config.toml
n_layer = 15
d_model = 160
n_head = 2
n_kv_head = 1
head_dim = 64
d_mlp = 320
vocab_size = 8192
activation = "swiglu"
norm = "rmsnorm"
norm_place = "pre"
norm_eps = 1e-06
positions = "rope"
rope_base = 31900.0
rope_fraction = 1.0
qk_norm = true
attn_scale = 0.125
bias = "all"
tie_embeddings = false
parallel_block = false
init = "normal"
init_std_qkv = 0.0362
init_std_o = 0.0
init_std_up = 0.0362
init_std_down = 0.0
optimizer = "adamw"
lr = 0.00237
beta1 = 0.9
beta2 = 0.99
weight_decay = 0.034
lr_head = 0.00531
warmup_steps = 269
schedule = "wsd"
decay_fraction = 1.0
decay_shape = "pow"
final_lr_fraction = 0.1
batch_tokens = 16384
seq_len = 512
doc_mask = false
train_tokens = 188500000
steps = 11506
dataset = "wikipedia_en"
MLP neurons of a small language model. Each row is named by its layer, matrix (down: output weights) and neuron, and shows model dimensions 0-159. Each number is 500 + 50 x the weight over its row's rms, rounded and kept within 0 to 999. Numbers have three digits each. A neuron's up and down rows have the sign that makes its largest values positive.
Before each neuron's rows, "fires before" lists the tokens most often just after its 100 highest values on Wikipedia text that the model never trained on.

fires before: " place", "1", " Label", "6"
L12.down124:521457585461472605552457481501516506478484443587491507459492509487510579545484546516452549485545631472566531496522510548530529494555497453452639406463586543592524547495497554506388432499532515442462550622462459568616520585535474433505452493520515514516559574514518524513508483523534550426497399534478454488523460488458606579520449473551421466526432438492483497506471428459503395436344543465484484499546518529570486522591485544529448542553519458474483488498567576484479480498531505

fires before: " |", " ("
L5.down73:473431512465535498449467455503476557453525544472533536547515654502498556559514534587598490503517522563443531488523490514467454469549415555538507507561528457538579431501516535441405495528566526481495440510498505516427475511445389540472470599506539441499537582521505548491499474497590485555403391490418540501463570515567593479535443461542569517512619548494541506533567485461540494574436467491495426544461558516538444426497380561468576462546497526461510503428454494435499433512628449

fires before: " as", " by", " in", " to", " for", "ly"
L6.down102:480550494495560551517444428497571500465507530507504501482505509493413505525474483513461500549485446482603550519506398535445492485455415507534462612457469553476590538537510544426437476559482498487538412567521486544378510509529527601477514524492497467591384508525480533519562476517475522567516524567511567566414514466580547495512478510557534467605525464592445517555500520614519548503512473477536426552496572480524430532488497403450483465495474488411584493544620543599463356579509474

fires before: "s"
L10.down112:491484485491566594555449464435507567575555490492467489449479457516558508511531513396504577438561459455495509461570556542477487511544548596636449422452377469487478440406451459550471437484531541459468558407523495451482529460535546515548543458473495520509493531579497504426489518588523522415544541490466525619612408555504456535464508469578510497544484492395533571494520500544572502564455600526462526530579487510486587417558535520478588594448513481502497508450476486486424567499517523

fires before: "1", "ne", "ron", "ni"
L12.down130:540478417532434529431469438409577497408496376527438472545487534549383499448510512556556473527453511458460505573548558433524564541597531521544486456514445531480510412505470517534586501596558500486505429515493380535526547524478474397482597548517491558502513492425419503520485499491515399378536500582522497427586491433508523435438432429454489496490564500502476429511492514524586522559506616496513537438507508481500455467548488486517448627480512497434522442537471558530504566521507521

fires before: "0", "9", "8", "1", " H"
L11.down103:466491479438499564535528488418577434489471382534444563533532522493574509505503534551463470433517535437542426561602544497465523396509493512496490511440505483498466516499463487454651527578484436509490501528566548417428583546450432549465491522565592454468482458527389553487525472612475557484453532498562457564415526424590463515521505479514589497558554443500437449512502508461515442425503562531486467508516462501465496417512412507448602543501434527587562462427467497445508573565470555

fires before: "==", "===", "The", " the", "In"
L12.down11:429501483498465471425596533515490467551493437482503599484510495486516498543432544583500486484407536563509444459568657582520485470505538555464470541506493468561482516509453487431345448542417450533471547554552545463610543507502519516449470514576465472478498521585457461510507462553390506420477455473535473536672534543407352458541523506526598524476553450456511432464491544471524477446484520567496514496481482497502397479512510469503526523478467498559521470455581490538467424456530547

fires before: " |", "s", "–", ":"
L10.down142:470503477438528451443481528452533461464433521443609475572450552481560513542501354537475525527504508531505495573581547494503468451529537514499462441391564525512461488410559514442552527528528473515564605541467397439460534443461503479588458479592455557474536563499462507530601547554439556479451452488496485480566467513535513503582553494593464526431523421497582558427450502462561517419509477530464515448465550499590559439459515542554589426442551580542471525469503522385538512481422458

fires before: "\n"
L12.down221:427469470416587539421494495447439454419471516422524455609482578431522467513584540502488492491517463497541471499575491586489588402490488559452436437468543577490424438474555443459496484494499481471517512467503567555532524437496552468506448512541472453404554485493566456454540500447586588569491524543511523573418465474470506537457590526502520529514520586598524509605567535436535483489464489487496571523501518461518518489529569587517594586585385553480431472594527593482465455515510490

fires before: ",", ".", " to", "\n", " in"
L12.down258:467371389433510489453432455498381472539462451467569523562515505463558529461561511471518451572517579578542521445526429544473400480439570554578505469479508546500560647497447575510504504489481556453499437502453510503545448489525377443528514542484552487492512530537489572579594558587525546552608476475449545486592500485510497537523535555527458463521480471443463545479442516518550388467434421440535538384595511478502464437564510557497474502470541544501500471481516511528547472566507475

fires before: "\n", "A"
L6.down205:516509408522400484488511571543467523545504474482441580579551425610526478494552429446524520473571485576487490538505519485509456571416526470419509514482458548502464637503522532464529529584516437517502537493531537488515527493468586409483527442481515471463579501476493462523543506526509538539489518435531438477551594433524456487481526546537446582522462551497499638565540538448570473502502482500527428512615496470478560490596384512577544614500520595464416503559433479497586429516445582

fires before: "9", "0", "3"
L12.down60:555513484516411468510439465528487573498551564577475457423556465488462470506582527499506388549560413554520492530585648509514545485502568463390417457466485539522534515431652453508579474497497515502477490520476489559507437468484528570378509484500538558498493548512503543508459470480517455611554517464556528510470509449568478515556467580414517552530520462632535445568487487596517372523442523452562484514462475450513549502542433520461481502490440541499481492469495450435569474599483458

fires before: "1"
L12.down224:539547565468534505416516501476408372478484498440495544467517515506344493497517517529459534554360450482499460522522459557564524433448458605446432534516436473420551488526553579398400456485452461412496471560512554521520540534518400448376398565530475539457434431527491485570417486524522526503504527551464496546538558468544478534438443511656464500468496494514551543515516510463510514474407488413506489490532513455486555505490451503486489439504497474532512479581605466503470508478536541

fires before: "\n", " ("
L12.down45:526474498450497526494473488543494471499526477493549555475457541475591462630534566581459509496526537499474477515472355438483425488606454515510513521492449520483486471472448496433467403436469503518472539475480520552530572517557505429380448510528560564485449478492542480465513520476599483500505580483480417507494399557528450472433588432445657484522468567453535452473481498497447583547577455488497587517536535471510629457512506469394584453557495562463464535623446532552538537521510512

fires before: "\n", ","
L10.down246:536541453468555603511434539451524475479490548543521470461428510542425527564490490483466516577438498520568617511456513578453502427451466571531454421520411550513544450475479619490520480468442462537508533388506471550548448523454551563553574461496488493450542391540442570499523452594536486503566441548461525465396442507510490548500586408448599472544432567503524410452472486456578446520503519434540491539440502492463478487446562487571436570470523522428551502446480547502477480390535436

fires before: " the", " a", " as", ":"
L10.down62:547553559495470526453514516484384557553501536543579549466523491530416436423504464448484447466495477544511421499445464534415516498550545435523481520576504493479455364459590447498421495522486532470482450573506540456570495556485509462572598562469463416490443470549430509375445544478588455510434462584613505465446473518401444534456465467592439544541480489430565560546516532509514613544521504567496439518480526486555540421453542427473550425464501473499515522584451491509570480461483518

fires before: ",", " the"
L12.down293:438524541554435529532402499497527594549562515511464564507468471541561430471476450455492513580511525543502521544533452489501478484508470450481645470548485602481496609433535527520357435483648519593442521498480554513476519520483556532581520463436503507480537498475573351408552508529485527515485480532506466400420465476410481581454497492477621556403508498464538480531499589508408507490479529493458473594390487474506502454575537503530512492511514539446494541518420530515500515488502494

fires before: "al", "ris", "s", "ol", "T", "it"
L10.down102:488544458532511548450468451481520458545504382521479540534511482456495557404574575492475482509466487530524538520466565523576465611507543461472590436403437506492523414479405516549451455489484596497477473481531423518498578495535529545476460514516565521623476564491456424433522585580581494549520362508411504506545518510456405446515456443578447522548482517498489472463548474543521440464506372471433568478434588525474486465546511535531417539507544526548519419513565503538491602521570495

fires before: "9", "0", "1", "8"
L10.down203:422496494560558444463491561525557493432467529513535450432515443460603537439508477554502525548346477481519448512408584381476443514476520567481544543542447402468449578519627573431497499504418455525530546545533480494591524493511505487488467576547491529489527444506525492559492501545513465562526563512506519513464470534580504494513442521454342528402507526486431549517572553501632519544461440436440500446494538456509496431559492497491439500519458576571554576553467440517431503536511478

fires before: " ", ",", " c", " p"
L12.down270:419513528617569354461532492454496488558532549512488546536537478539612428514444477530479459572539522526569481541505611561505465504459524523561408522434481425490498391521547444609573553497440488562446481511480440518451513522471522491504550451457516498475513465459383541431490543552519621609584483491549488525521441458482542484519481450474430541548481510558465471486544589521437465441572509491527508584446523475462443466473442488410574553546530555541533516440564431528490437433485487

fires before: "2", "1", "4", "9", "6"
L8.down303:513540529518480493417430521521521557407445396524633514509455545473446478409515541456517415519485444535509511608539503465429488475468541553494535491525502431469514367460532314516393525527504499445531508534469526570642504595544529471513496475503449506469592442505482524422480457543521511542510479461512532510456478518475599575520558474502565504503527412532449507510543479371437570486503543466477528544485492491513450476466461422451570518598436534526568424456484485537531512483464524

fires before: " the", " as", " \"", " that", " it"
L10.down201:538468475460396465484467517501559519517477492475556571581504497462447484495522399467567522592584591519491530492636496532453524505514483406478502458492525523508485633478542514491415526469517513433529509572461488427456451424538469539503585550524568510471433542556452555527483555523597567528523440476497555536361557583467540595565562514561484465515516499437388472483520522453543580544515519477564471497550452525506445409496434556517503478441509550438474442532504609579528530521479419

fires before: "ma", "0", "mo", "mat", "mi", "mu"
L12.down237:522598592515492497502419480540518484542474505544535514429575532463488492551543615671590515533520597494527443591500624542508526493489618523473524506490479423486539487458400539467559558548535415528463579570545530561464434555460443436506459474605477461414531501507553460482471471440509525518460510486456425489542590511527477548439485485539457470427482534441572436536544499540474425481541499513559487486470534546619462474539558457512484549471534550457443537516498439483493410535429500

fires before: "9"
L11.down169:524494505588543467500532454473491444458450525461601436490522484493439504488511546504469486482503563460449501507537433501520507518533576458497444490362515453531483390522529484639530417493408399542525483499513491552487426526492511465418583483539447533524484533518424446439448485519486596579407497457632534454570466491550567583574535538464617446533524492449499538584515509532453594469489599527425563446469517498481492464432471591448505507542503525513382529441517500439537533501438484

fires before: "2", "1"
L7.down4:414483493528473467531538400526447453483632493509568543571517503459473533490532426494545508477470506452468473487508378501521579513461537475567521527468521450534600474540500513418468438488583622487506574516487484436465440558544541517510548571445521505501622426504503530583533513521488513530489488495489558486672590529527486394500524541507568554513459499526540484478619514559525562485500478513455537520453502425521535574433469565571455486454474550550577532570495579523424518621486539

fires before: "3", "4", "2", "6", "5"
L10.down173:388567479463435534497432562481515502522459475592428472538473508529432465537500453491535501425527580457567539455525465557427567598531565552467430413436622504514414457478507516449515581506501483553496428470398480501486450459539549410432546428495490514407557527478499604457560519506513488554572501524523537492445482498500453566473580484541567482496490435584559448535438499413512631502463542467619456524481454581510523538484397514487483524526480482485476492467573519519431545580479473

fires before: "\n", " The", "9", " In"
L10.down154:549499515577493461398534517402512537508543532480446515536437584542562459558510565506546508472523437514460480461491218493501458479587520548503546441547473534541449462495472521470487507539435386508513496491550443434484554542547515434513433456471489513514507408577555389462520518426473427496498499479498507411491503486432513502435487460487578467475534451438535538414494462600462511542474485476520453531529453460531392482444403543508523471527528558528530439472460524453497457491435487